Weights of a small transformer language model: learned positions.
MLP neurons of a small language model. Each row is named by its layer, matrix (gate and up: input weights) and neuron, and shows model dimensions 0-191. Each number is 128 + 32 x the weight over its row's rms, rounded and kept within 0 to 255. Numbers have three digits each. A neuron's up and down rows have the sign that makes its largest values positive.
After each neuron's rows, "fires on" lists the tokens most often at its 100 highest values on Wikipedia text that the model never trained on.

L2.gate499:119108130166124140104127105122148111133104159132104181116187128138097157160142112100113123178135129111109098130159129070159131122159103102116146088123148070129161110121151141155137099117074133128100170119067053095132114087165122027112087144183128092136102103094122071119200133139150143090152091152109093132179059133094138100169109155111129091135088091098116156148039180121158175155170111166106099173103110128101066136068119140104150106105059090161152129142195117160122111089098140159077081091041100116112167127148156153092130086149154105162111107146159107125174151197149101114
L2.up499:140107136125096101126080132068154175101133176137190109111127115110095183120147132102101098126107099105140141101158132173140125109109095143129074055137129106139150071149120121060151150138108161153134121118083082102109109147182115083125102163149167073117119057121111066077138158118160108105110124162122105162131110101143084163147111164111171084133089117094189184183098106071180092154124131156110099053131083107125109153172067117098110165141055097123114085103157102164095045128102133128075076110129132144132088091151119142118098112129168122108165154100177116079144186198105087101
fires on: "ev"

L2.gate145:113132164190209118155126120092133171073107106148110113098075139087056157092207110162138112153132073125101166130128144183127092117138126078087115101085164137094107075136144118171129086076175162145077126106087203145145137118131128151140144120108158067158135122114106136141185128045118141136151111144137159115125095186092106136164115072155073116161050107141146113126115122118164130134117085117161150139131122117103179177155161078169143162117076146176101178169116141092107147148117134156083098134117162155139138101139120232103136113110101099173143135141110084101096093188171132120
L2.up145:098093166151103161108096105132160138203104130113103120190134171135084190074123113137196108103165146163098117073103098146077158171170156127138112114057155149110103117135097168052183169118131144116091139087161135094073128101098109119120121173093168119113098089123144146109192101128149074123143098188125144095061120137119090106174149148138100144187084104062121134180093068143125118147111108106160215127074148101139131183079138173101138141125091124098142143172136127181129156135177180147133097102122125125114174092180081125171098077102143116135145138144158107123106128144184146143
fires on: "are ", "is ", "als"

L4.gate198:117169124128111097173189124111140112213156138113141157117138147162094074165072099147122162115154177123182135150109156110103144110110070130157156152126176184142175104105120135086164105104135108105060109131109149137148141136184114137209127170112072157183128134107126062126144128156128112201130146160124147125105146109164124061153128163135182150150145083097137150138118128183189107157092152087101149111138108057165174129108128079175145107087170136037130088174194166079136158135099137162165171139065151124109151135118133116183131169075128158146113160170165129149143144153105164139
L4.up198:118122101103132154144118126129123130173150130147064222093135119149133110127106136178023100170123148132113147116173149150088140152160096093122151124143145157122186097079111103111094114110180131121107149135185122124145130168110075117163137160090126124148089155124146132115100168160068129172085123131080128112139137100150060075166141102159191152115145104135158147086088153096124098161139138058119072144122103165143195147081155080165164132042130094068128068201196140127146149158099143117144176108130145133128165109107152088166140129046131132107144177120139134186082169108137133111
fires on: "\n\n", "a ", "and ", ", "

L4.gate453:145164125148115107148098136098156127106157212082094163194159087154180135147168108137141112139093130075095108118109089100157148157079150152165119129128088122115167117122147097142126132134144042116098125085131183076183155180124052149177082058098108140141156104114152099162122119108145152196090175131058173148150126120130146132076159058097130082119104111151118135089150136115108100140128143179151180161142123082060141169180155085142156126181115140152118151107158074122198139133170147105123081131115186132163042114107135133129179167118162165158147094139149139130148129109159142124
L4.up453:118195101068144110085159157120153119154119136073122143154178149113122123121114080148086142131151138120126109115104139103137132153065173102160115140130113084133153131177131113134152115167135113171170119132119189136156190192130103113085116100165130146131169124121175095158122097145153161146159159094082151091140130103109101152105173203104109052098136110179128107083162157180101138137034143129141177083214175107114102119147160138137148161207149128081098106114083119131171174136111164133151090209182138111104126183092138101108168162145152180141119059104121126126137170075166112159
fires on: "ut", "op", "ip", "ug", "oc"

L2.gate69:106144106168193158117108122121157126111172177139116172108051089182089111142092166126145136086160093130096204091068094108164126141174142153107105161070094153162152096037145124158139146134089129137078152132107121140067101110153124162110128105138186131165157115092143135110132111149131149168142119123086076187148141131116100105133101053131119147133094145107150139135163147013180123117122128181131117154133125153128139133186116142134156122107143062159157097188172122160126167191164117130136152151114133127199140115046102178092166135129109070150099140135142075149139108175153153118
L2.up69:121097105148159173124114107103169113158091179131112140094103067164121120141138153114166163102165098173121181031070141132180128115182103163145110159115103146164121092081141084147177142149053117173088118137110141179089119137135160096150165085159183146159155101108114165151115132123123148172101099106085107152180167154097056096113093123081145162143108119107131126113159164033164186099192132155155155132157131182119105111205151112092136108110145088158160101215116098107138107160135100119107166108127168124171163113064138168128171153126086094129121141130124134166152128166127145108
fires on: "ent", "ov", "et", "^"

L2.gate362:138093129160186096165143090163096128127128128140126135147104132150085111085133232128093085191153132155145138177124136074074077109143140219128160138169132176092183148130135117122138159161141059141118140112169110105117102136115163072107132182176145064124137129059065105121104122095145103173159136089143146130140162147121192137135145140111197114152106131109083118202119108170132073140163183117144115154101155136147114122083165100042080059113084135141130152123130114087110150122130136144197133170132091110114163146132139164136120150147160105120092168173157114168101136133130077071
L2.up362:171131132122073116120143221078124131100147127135139108136149155151114189076122146157139088174118113087095114166135170123072187103125152117144169147160123133174145148175133205138125126092166177067135079162172145122100076130124112067132075115134124151108120154132139154141124165170106107105096080159095191058184088182129152132092138135145076138127120109239134125084131148143120171093122140120118149061171136135143161140176172114128132108113099124099095170130142157120107185062109111128139107087153123128044114136089205137122121111170102154124114103124119109139129126055086129124
fires on: "w"

L8.gate259:187147115109141163198190146111208098113127102131152127137080097097078150106115074169137075105208196113153096129062173112125155124148151120119074182146146164135137105167107077177132149112122147120145100110111115109156111125125169169143148143110135090160198153153117145092101069158124091168147104120127143173113101090158105163159114138111182096170122100151087160139114104096140117110134189149102105109092187108239160116110124093123144086172176117153090168135178122097096143092099159105163179169119124136137136119133140140154168098133155153049128133128127115154126161151084180083
L8.up259:164164128175165114167173172146200151144100140132077144125149110159060156130138154107114135145160169063130154166112167120136102142164109152125073126153086124180135104148076137177125175149102169162012156154153120120101132095095120182107157123108143096192144131167174128127138130131147116129133124134134169138141118155045129110136178089156129120071055141130067150125147090135155097153165084149176102126078156120149119102148200104131106141140121120146185170085108125078121144049078158146062176111127143105150172081079132135158161176149115137095090118138145135107153155140166151122
fires on: "s", "g", "t", "m", "er", "ad"

L4.gate16:132170149143130156177127123110096131081125075155162135161088160161158148197141074138142130141116107135113125092099107111123097164081107120082104124110158068106134040180154094121138120109088126164124094108163094099185158180179113129200094142097124135182125140158139182146087128201074088087158183155116107100164116151098166149144152064140097104177135161178158139103118136102092184135127102069147132114082160146130117134138166088125149122173119109159110094071140077078145149172138061215141108106112157109148131142117132109168123117060130171111170132084178165103142150127095148127
L4.up16:118204161166101143142120129108085149149129140165157134120074156131147127138185110132124135157135119127111156134085158151137142138070150080134100131136164057134168072090126134165078111096111116128123051162158082153204124139131130105081104140100125154164128051118114216172122047144085113083161149179117167111138124144130155165150154114125159152141157168134147079132126167106053156132155146113136143143150066124111112111109096063133116124097098135107110093145133084114156141117146088216123179130079148103058168132109118119149114098033198100105094142107115155133114110137149084175
fires on: "==", "th ", "\n\n", "d ", "\""

L2.gate132:082141159205140091124116147100119130126145111104081118122129107130128149087149151108134129112157150147117151124080085123136160102172080131115118143123132145087064142099126135093159144090155178152134162071171170151082078099072122149173142131095136129108138121200149096138091130092081101115119073193176036114171174160168116138126081101147105140170100081069163137204137114140122128155113135143153110115128141101113073165107167102056126063083108125142156130180159140140148157152110117146131077183061089145172114147171140120145104089153122104162078206103137125198100112165150160155
L2.up132:130104132084103209115062067120107172146129086126190131118077154107120120125146118121106073157098151074142076092154107139165124078114078114116137144104130117152155088152103093127119136141196153117108139102159118200123127154118154169139137132107096148139177177180116079159117125168129131140108150084163164120111164128106090146137148091150132134114145142125117107103124127094156129085056068141126162074175165106111090124148114125162173107112128140152113128141123078133129152117156058161193173132193099055162135106177123151068158114146145160133199168151152095193155048160060104163
fires on: "als", "ers", "ran"

L7.gate60:135155120088148175126137176085165096195106145143120118176117098145104109120164104152161137171137124153077131149109115103183104082133138166124106197124136181154073125149107053170179138157168159134142148106134114090104142143112239104160133184151161115168114126135161118185152114170134169151168115155141140153146093130169107110114097188125152124114160147178146176042147147122140123147146157125183134131092093140120116089091144072104104093153164107090137151175059131110095119158140095105136092083140096108200102136150210093112141087133090125139106159105128114133148201119121202104
L7.up60:141089120116120096134145141123115185184202176137135137111108167179117097059104107146114139085145103126084112183151137133176085113099100121089170150107136094126088167170180084161108177192155111171088133067119160120145188108120135090077110134123121096090153191126053127136214144149105123192119135114114145197159128134128138086136226121136145091179135187160152147124107068128122146181129138118150183166130135157114131158139098142112130116151154148133120158193107100129140114153138101136102099146133077139110042091109160151162157139166117133111149116156110172098187178125119107146
fires on: "as ", "s ", "o", "es ", "p", "up"

L2.gate113:107119141156091111141170165087041155102072123102103127077136102111126096110184100192145133107155181136131138158101168150142096100088130153143097111148141133140136083147107111145181125080159127174163103118127151128125144183170059141157133143109126139151118116128104131066146147138135164161074129122079189101166105161133106126114142148099098146043135150192199160132084138121183131078091122134145101139187100057156123081190103174156094157154092127105119076111129158139131123095151110124093167134142124209161108084160103189092159071138162073200117114129093151128116121170111135095
L2.up113:104102166181090112149196154095050198123075194126121088093150064102081125105152110174176130148143170144132147132105198179169107085105097104100129096126128122175080121102118118146145114079130158143085123084133135162122130178153072162166137141135112113157066149108140125057133154098173142167069102150120178103146120176167092125136134112123098159051104145157154160105132132110162098084109151131170115146180107060172119120141134145174096155159092121145134118127155144137153102092168138089072143141109081186113120108175148193117133089092132103192111159122116109131129117190148156115
fires on: "K", "T", "ak"

L2.gate202:104154167132156134125118124076152109143142114123134091138117145164123144151171107080102128138183131143088123089186162099171112104117163089071117138135153101179137168136207161112094091160102072140089121121172092152141109114173096048144139140175144071179118125098136082114117145151119125116108142104098075106150158124172102155112072143122154143173124144087151165157100148140215135162171118156052133089186078128149093076083143162111082190170072128101130123143156129182139146124070143100094113164102084104103154048144112120083095117161151102155136134184087092114138156189128098112
L2.up202:143141147120113134124117090079151082150125117134174102061176149157164173131172109087134081151113167092114112130169187126175108072180126120109177143114134096142163103113196166078084133130138077167132147129117077150137153137172099073127142142187162070185121112099063078086163145120128090100136124145104086104168112141172111127080096108124117111144069144133099155124120117149176131167129144146096153107151125123169115088109197123157079218130117076152097136118138128131136175075131160167090116115092073081072112123134114125120097142189146154102160158176082141058110151166091084156
fires on: "ev"

L2.gate427:139101176151081130117068090104165148136106102148147107131083140157065153101142149107145132105105117116143145059125095107183109167173086069095113138082153062122141118133140106108156147154225117093099144105154123118106160122091127132192124105014127168176152202165136105155142122031175062157123086140207091128116122166139075102110131130121102102184128144113091155117169143157135128118079104149113146112137118113170149125140166145082109121150158095140123150172131123174130123159122182167115132183121096090121128154176098140131078164099179100158167150172140116159087126139150111130
L2.up427:102064149179149140123090066159132174085112117121126121122098127096118122100185162107166090072110097116147089112104140157115149131128147042147123169087174135117076077126107129154190170126171152176047163128091101126124102105101080143186173109080148149117110128118100069140140134031148062126140128136141093143069142180176103128112090129145207129144088113115139144154158126162137134146080130121073160153112137125148126108148154080142169119153105119144147198160106077139137130130148176164154105177105076114101144143087125138093105161074140105123209134136129102110116129195149172117
fires on: "als", "ard"

L8.gate238:185134106127104144091109090112149135126083094206157158066065114138151122147098140152147105174120147158136112128147136104127087112153150151088069086094124173073175167199154190137159096128104133140132126181119105122089176142084136115104103084144162085131134107209141104150133118080137127143136136106151137171109095100107083123115145084112153157162129069073084110082081085163126094163132148142173104112182135050086136146195138128121173165130076114073100154140112124085145098115082074175140160142153123162134164095097126089083168065117164121162100141129105088188145087133153153130
L8.up238:112153130140156126109061148135147167133160085174154132189128137139106175077102120147109142171083106146145121204144164164110085110099146180135155124079153095143203173133078137094174177137103148044102120109137189190078114130118060140162151074093088141103099130132131219142166087148119134126135145075110115130109116123157104177134153076136104174138180098158158142127117196137213122118162127136122155130143099132137118191067135131140157088088104137141155107134140149170062117179126182165144105148090108119143120092146072102120155115106145142099153162168088131184124128115098100120
fires on: "h", "ur", "y", "t", "th"

L2.gate302:102114122155153153153139138107090176055170120143129149147144162137144185177174116122153125153133130087143100067109169090155122132169122194172133176089094090153126139106144102139124131082167092142144072072177120157120115112112091058139076108109145143136138110139085131161101148115131079105192167088180157150176081083136129124120173093077144126167140060146179143181196097121114183190159126091097130160106147123149130135137110097083059089157132123146103112113168140062124130164153192149160158170126122114074131126136161132134126159129163130153132105154056108119074070191110110127
L2.up302:117139118096142104090072184142106125131098158079112128169114096140102131112124127155061093139088184096110208103151124109094104103080153106141187189147086116101156186125181173136138126187139151116147138145142186110132140168103181147095053129126152081137129152099109155097123098115141192162057120145119118078143128117146127162167157081129106115106104136133164097163132096091170127120143171110154145098176168140178140113154192087105139141123123097125083162183067116156126120146065095125106092098117134120079096164166172146097144104135083077120118129144219205105179128093111147141
fires on: "w"

L8.gate379:123163127123122149048146172171144186108147177106101140127038104198159171120151129126134125127147100100076131164157121161085106163099167141159094066093137157067100143154105146104097167145114167138176165101083153110129163118185138110121170126099133127063078115126163044139133176080137097148149073126123139046128133130094129149133123099128165103104126100139142095160139148149118146125131141124142142122105081161129107081135118135122142102099164161098071155032118096130106175115100185069110096114156199146217180124117132120100126141159144160175148147116158162157100173143119127089
L8.up379:072146172161149203170090055075134117125152135141132145134138142202127113147165072098171089096113090148091127159138119133119106076111110137168130121104100122171117096181157096147109152091106117153090139167072122108195139125083159087143141132065125123141125121157126079097136149117130150135125094103152138151121133123118105105154150183127145078140170117157010146104150110213098100099089105126201122125124102140168126088154155124086121094118114180083124195127147134100086137121109115132097098119215116171138139144112157113149082110075125164149158115084110211072102123145179118111
fires on: "\"", "l", "\n\n", "po", ".", "iv"

L6.gate55:117132086098162154154088139163198138159119136146100126118132149091140147160109064134120156071117128115153074118105131169144121141173104116177103107083166189078122166054117127161148105098137138143087130118164088177086105151177109093132157140184164088134144122196094101096098136158131163121112133136157141185098139051153118121141118129068105176163098073127178095171158155128055150108173167170112091157126170115127106127096161152095142141132127085137168134151103183217168144103145089129117137123053125098214157151089105110136085144142058133123157105154133096107122129175142097137
L6.up55:153120101115173124099150143097194118107129116170094100188097132109090142151146180167148037176132118137103125148098186092114119125146061134147102139146129149060113147121143087119110149080093135158111180131122170185110078133118091062110134162081113078154177159149150100083137144115147080180139156147120109143135073155094113161104151102086099109122148123073099078126105103086109205151164110167079094188105082149082116168163134151160132067122148103103147082093077129140140110163100116100129072109127103162086159169137139168187111118128170136159171150118094142112060099147123157080
fires on: "tr", "str", "ent"

L8.gate55:158097056147152164148114114093130104118110127164078135071119077128051134089135164080111087123111076148125108193132158127062084110102205148111138147086156141119091152155125139183096198157144140136128102149153110092120131121093119114086145157132132164120145121156145074105096160141144150109101094081113160117130124132117158139125105126122106049101140026159114183093183166173095136151183150144147120109190157143108143123064080117137156106071137137059116091125154089117112147057140156144097081123147103140085111179134080174106175181128122132123162071107117092099099135163142113127
L8.up55:094121160151124168157149121061147136079125140117172092105122127134149114112143110138161113150073113128150126159121102129088120098162129092162141085134116128093154150093140132134131173095122134177144068159120130102198129136096136051121152097196114144097109167103124051112138156078127080152164091140121150144085152133107092141128115121110112115108141106092144192150125167161129097192101201036168082114139094197148129105178164125102107129135126188189123121079113119153099158133205097148122111089219093106133082162087127180164148139133123140154084183108139198140138055122127102136
fires on: "op", "di", "p", "iv", "l"

L8.gate3:122111107137156087139165123130070138174143113092051145173084123110167150132125195124113132116121038158134118160125185090145076121107132125110092137100135186158119140150105123146128118082160064081113145104125142171093111099154155124146151079117159099125157106144174186120144111145173118172141125066139137067122184177168150108126072149104089129161148171136148117103121173104175135092100156170074084147088108147088119105177134149133234145138111112101114111111138167173113160147126106093049143157068167137070130153160099107139114116191096121095142149075163115075184127139113139148
L8.up3:112114093107100159111077119166137113105170148147081117173165129065114143106143142169205096134130118115064162132109119096099124098137115056149155145115142126099158071070134093111136107108138071138142194167126104157166133116150173187066160104164138147166122134143112136155120150168114142149202072128103121087128154084116162136193102117096109092134093179138103120064143082133121173126089167178120165182149183158156187102094140137170108134109083130137150099053112150118121144133129134172113070202065152170144117148129112135102159128104163140135140180150048108121091142095074144123
fires on: "–", "ev", "ent", "ov", "ord"

L6.gate362:090152134111193138160096102064088102120201192104132168109100072122170103109101131112065167148139113116115134088109101069131165162104117146148132107130116108142111129106126141144089168129107098147099175152095165109082139154094128193144142059134143136179100114159160136155084105173101196153112149091111103155161133094145135112083104123110185168132120145093124182093120100140113083138107084166114118137112115157143174144146134174154124119073118118088173059124153084141125130162199084141111144205159153058121120128187142158171099161115143131180072191134125103143175171192121167136
L6.up362:137182129077090144140079169076091130145151145111105096138110161151129164144128147141140137127173106144141172145094153111149150165125144167178149147168083057050192160179144075155084154126140131077119154119179133122109140157119092149117106168088162195118108107087128134124124099183153128129226118112110157083133153147117079128101100100134051119094111112123121117089136184103142128179107123145098165144128178082142157088137122098201087140141050106129098106114177079145181076124109104106155162160119166131131112149069143135114131151141192179100147137116122182149122186095171149172
fires on: "ut", "et"

L6.gate33:113179163129147133111129129053088160110142131120196158125093125080121112099107081163077118179157155089115119172185117092121147110158211141138089172136129083098069124175150116102094170150134133140150168142131150145121124121122174143116077120164138174145181165181113168119108135096096118154148092118142150120133103147097121186129154095100151196178202139140075217138157164122100154148116134131140109099127109111174157177112087117116117120160139073163164098156114100147084154161085105170124170140124111137126082161111167126052112182061119132169058119115149100179100103166134148082
L6.up33:141155168162173073099178150135181126085081074132154165142136130127102081166123185139130115130099138066128183094149064105123140062160173166141072173120111202139174154168061154115121129108113132130125123136135150120056140149104138163138078115147059075061185141148131174113118122116172172137094164092134144194116152153104121117123102090162112102091149102150130104163128166144136115107140131140125179191084155101107092112147150140129132143080173094063157153098051148110145103084178108182155129143137149108087144143096122152166086091119139115086081129128168137118104119190134090110
fires on: "si", "s", "is", "p", "ic", "t"

L7.gate446:165087160125160101133108066120160145151119150168086173135012126144106149124116159111122119110173159107118092160101165137164101138151146105120124097147112105105130125057148190177141100130230125030152138103128139100157100102154145107124107146087083152148121124126132123157114082127168108201104143163135137101096157124152044146186128127095080088130119134172123169165134168091102158084137119126128163167136106142159096057170169141118068108114144135124132103112072107119174125094129162133098093064050078116136110113154121105139133120114160170157105129059120116108150157174154159108
L7.up446:196107121122116093133135167123130130131091161167170082125078094120150121141120141189145157169197155189121168105138147073118079138073153142096141173124120161068139150182105119115161151125066098182051123115102124118165162120137180117162164100053100095137147138177119080147137173134122169154119132148148145152118165129074092087083134096137126137176092135094135159155143067151090196100118134120212127160104052152197128104128126112126162112119209110091121157111122075095149148120131097133125121103118093135110110122143197182109132108121130075077103073107106142173134150135102134120
fires on: "d ", "p", "s ", "ard"

L2.gate415:099135136103138132168089118166159150114144161138123158143106145150086117155142165165102169153137092115143085057128185143095110090138089183099134139112155067095119164122106086111126105133136177111141118101117177127105175159164067080131165138124159114193087104065114045107142155132130130127108135089122098114102116123133181086088122101173139097153073085112125078163093082112071113156184150155160151146074115119117155175147144171094151164119096126123120110168197163055137149134117112120124166139126066150133218149134157054147088129062122123086118202150098113124165089146113145169
L2.up415:037190097120125137131134116153103164107149134100149226103177090182101132114110162123097150150154104165111165080124162116128150102141128142131147144154162143147100137125136111130117038113154168097127150123186163132141139163177088109178110101097117132131111132107151055113131169145105135122090109095148159083139110130176123109106120126134162107135150089153136146118084065113117143149118162070094075187169199122145157136069181130120090123127096089066124145155166175096128101156070107189090124109128099131144155176124135102046113154056115046145122163074138107142093151154092108113
fires on: "pl", "\n\n", ". ", "\n"

L2.gate348:068075124140155161141145129153177113213079187102174183127128129105115124092183117145115151183105080094124099144090118088164108115113114151164124175073118111129092128155099083065163149090105125154086143098103047127089140090156149148129136144152109131134109118061111157104143181084148082111138099121147119187165136130117061101159117059125044141088099167090146157121155136109175152105120100176148091168086164094129109154147135166167138091161138128127141085110105100080141127112139115117137136186119052151145157171088160124137107139101109101064119128130087089072165142133164160090
L2.up348:090120122124125126131139172131116110126116152142100153153128103130128126112176150160158177156140066118091075162146116103113152146132108111187111162099136110138131076142156088123120148126104164126131138123159123081079125126167098141106167163143125116129139141086085107105126163082147132106161114084139137183107134105115085098160101001164066141088091147103177148116158117093174113150134049168083113128125192081136076156129116114149157090141143132134127081137168073160134118138089113160137119152084103184172156140057126168080056209080161140083074101131092098071089132169189164106
fires on: "ri", "ro", "ou"

L7.gate377:128114159088138175125077046108155143092119147099134104099052146147143158086095123131090144107115108155143148124100105138133162152168148173110105165135087155143146163112053169122144098130096123102077202091129066108148125082085137126173152106080129091061159085102162094144104138083153139159062105144131104184108136163075097115099119158070132080210135112093142097078131109186196102146151121148132105137131105118137113144111162162099124097101125127134137146122121141068121061193163197216118152118173104132181133124151076104127103147162173143122125101153161125156089115101110126118
L7.up377:095121097084169149123097122099083145155150072178185155099098085112189100093164103130156133102083123138116123135099120128178167174120095130039097139090149094130108095125136133150146067164154124119140165146093071165127136048120084087204171137107137111112107137117137123156113124193097124170135122164142107182081097133145102184078119128103135086142116063140126089051112112155135100086155111151116146127149063090136130168126148097128137163089176117152154156123141172126153105182130178146130151171081073083197094100111079106145138166123154187117083164150122135147139181109085129109
fires on: "Y", "eg", "ew", "als", "i", "ated "

L2.gate257:116125185157158091136113137166162119135158163128112168149125136139089045081154125127112141096117132051144108184128155072143055139128074182161173078105115062038146061105158162070161139170086150119173155139169118176085066113102138111109160197107128105183105154114102130085143125129090152128144135123123140117181107130142128173105156085134107131101135148135161166120203142126053110130073161122100120133120071175088080155129115187150082083072141149157153111102126133131086128165094138150131134126117105095166132147116155149103143095102105171143074139155138076125160112159153121128
L2.up257:131059150154158145150154144178173139106120081123161155109129079124165117029166097130118130138170084108142138154158107159172127166132100142108172109152138117124098158148146156115165118142109182093102124147143108171090156056134107106150146152137121161148068126096101126093120106085125109120147077151099152084145164149140069142125044038146088139141113170032139144153123155162090156123127138102104115074122106174099055154146129140173115128091161108112145109142158129124163059159129168153100086136124141153126162176056119176184130124052129100097111150156098121091127090172156162086
fires on: "ri"

L6.gate471:076175137142141102158114062124150156106089140114056138112074107145103115186135137167134145125125162076108120132084132076135035127185123085119100203083144116105114157072158099178121141092163128161097115169142073137116129150110173129124195122129159117122155117116104160169123075138104156128129142095149140090085114150188155112173121177121127177106108114105133113138118195100067067136140117183106081130161089142101125117204144080111151164115092106113119104152128159160172115182127146159140104136100175192085145076119148169156093158098151065118176162105155104131188137121139157162
L6.up471:114103115143127145134049096094109110094153024167137146144078130143100180132091167138109125080098102129156155120165159141125184165156125133143080088118133059115148106089155107110150207098136080148134166130085114147116100090139110165044130142161085099109119165138134077101182120092160127125135118131124097100106120139088178134141140134154177183109081154044127117090050157147120115095142075190052103102103156103123176106155135143208145138099107121109107147090122111152137124103117146180114161109084144202059108131080175144149103133078120094124121101136121137135151126136153140138
fires on: "ent", "ent ", "h "

L6.gate208:101163054132097140119142189120135157092137144110091152132120151083156156111146174116145128103086107147098125142130125134063113142118121131107107121088128154153067175111145065187095128126119066133102110081198114101138163159111157164184163160147164078097099163025112123181131128165096179173116117130127089057109134139142102166072120112141160118150139110170131215126132162130095141142067136098128194150129140114109124105097178141131124097089144106222105120086119119123151108109118078177103093076077163087150154163152162134115162085116070142084100150112184153111151138114142136103
L6.up208:143111126151174078124117088186157131133104148146139078122108143115172160129104061131167174091122167066182133099119112176164103140101049106132151091194191161132114181143080148055073131219144112085148109099140142141101134150165110089130125090133104104117147137172125124099124125124172150097099098168191145112149140184089143205094114160138134122159132031148140137115103117121122133151136082161164091147121151136146151201082168134088177133104119122146135128157132148136086130158101085161124127149126149075132096153119140120129132117094127150093096058141056154130069185108106100156
fires on: "ex", "em", "s"

L2.gate419:107133198131107106123149114133163096116189157143140124101096189167127124069144115141062101116132125205172120095077128199120131136136164064117126131115157119165146103187151124127095087196103145085129195098090115129114106151171112123147068099132187117120115093097149085154178125109113148091109129108128097096158072104155061154155079185127116112146064159116174155067168102079114109153105185128141166143130102154167161086121063142185132186156132118108165114098123167111162122141128084145106122090091068093165118116128166102101151131089147126119110160171172099076093161146112127141
L2.up419:077158192107108135137151139153196118113166156141106108093069164175085132081172083090067109110133131171205128103077105171118156155148136091160137119123139167148143097155115180171112098215062167097120185098118080142123099105147119134146060107155164131134135113112157072186162148112065172117153121116123106086136069143126070125147076193132145121140099137106199170109133102080121112195108163100128129153126109115158135109080083107133161178119140109089148103101162145081120124109138107159118128087110041119136112094125162129091147130139163121139120162148180155089124168160130119128
fires on: "ob", "ev"

L7.gate447:092134124151100115170121076097144165096101174093067077111142199161190166147162140084096091098098171130154090145162153110127169157105131204095131124149089135113118115099146163115125150095092187101131156105111104136132148173129078158116120143113094124176125119159177145081157123064158144144129117112120127101183100144168110170181150114113077146100057180111153178155120076120174144083084144112134095122186156157170134066185106154112142137105119146095090129066142189160081121083182145163114116126105108135152141085119104145112122135205159110124117128158102063121138197117070141127
L7.up447:152138100128120103184164105125090068144106177079112124106096132021148145088102136114072108084141164121105190088164077130116090160173100168131135144145172120139184163077120126119155171105090139192154167077163116105087115140108087146116104116099165173127095139059085128104132114104059147156191140140119163158126132125091179161106143087153106100089101080182116142112092132128169143183133130091097145112120115116136082150069115137153124153123180140164104130095162162115179096120120148165079110126140134059175130134126127097173096172059128111144176167154135165104143126147067097160
fires on: "K", "ak", "r"

L4.gate187:110136091093179152149097066099120166099159082112074117134127118144125086121154110142151167130151096199121106146185119118069107127128105071107085088094138116113142133114156126129136104054182111097071034087239159111105145169139126141142092110169137083159126100072114082119089143207106153197098102119080112117064159103134151164083147075104167134149151134123105072150089173122087133128051129106126143135135086112133078174152115102136121073149148130136111089131113117157137143154112125171131136137084123148125138050124181106175163136091131158096136134139160161144126153155133107128
L4.up187:109192135147153140168134086137144146155187104164096133098134130135139113113148142131148150150131165151181127127137108077126128155127116118145069123073198105104136125140094115217094141108158084112153059115199115140115170154143080201179108126109183112132079091098143074154110195165082152125151113129131149109143150161157194093131137122112125127127177103087156116077085184132118153154106119103147082169097179152132106155094139136180160056098124198133088133109086182148125148106153124168150144116118070146091140103181156101172094133035097149148150084119178134119087132116161115106
fires on: "ex", "x", "\n\n"

L6.gate63:090105154065138146162136112104160080163163108160144108135084116076172114156102230121123116113133075183177109095121100083142080145098121101173045180141151118159139104132123135100117090094093072145081123117085132121130126083110079130135100108164130144179135121071143116133154104125094160115088118126165136072111136102129054141089152096122083152098135154110131165122130148154151135079162169125118082165150138074089102156088126154116142091103146128142108101077057128148104140100110096103105165144070170165101151117144129101177143123130148128111077076081073126112105141079197142035
L6.up63:145150196119134109110158088120150075110093116130186093134097102076160077075160221100131139111116052155130068114111109144160072132137188101156072154107200085151123096128113133038152104125129131131181107122077099138184090085092098160143127138114096114138110119121139116086120110123106146137111184151157154057084149126142097153104114119108104141118076142079136143094107098130198121114149128175107155151100089116092151147115142169161126077186167090111103131136178157144120118102128109119106148185095146115108184175114105173080115157093107145118112103118125131087089166115203174094
fires on: "ist", "ou", "el", "om", "or"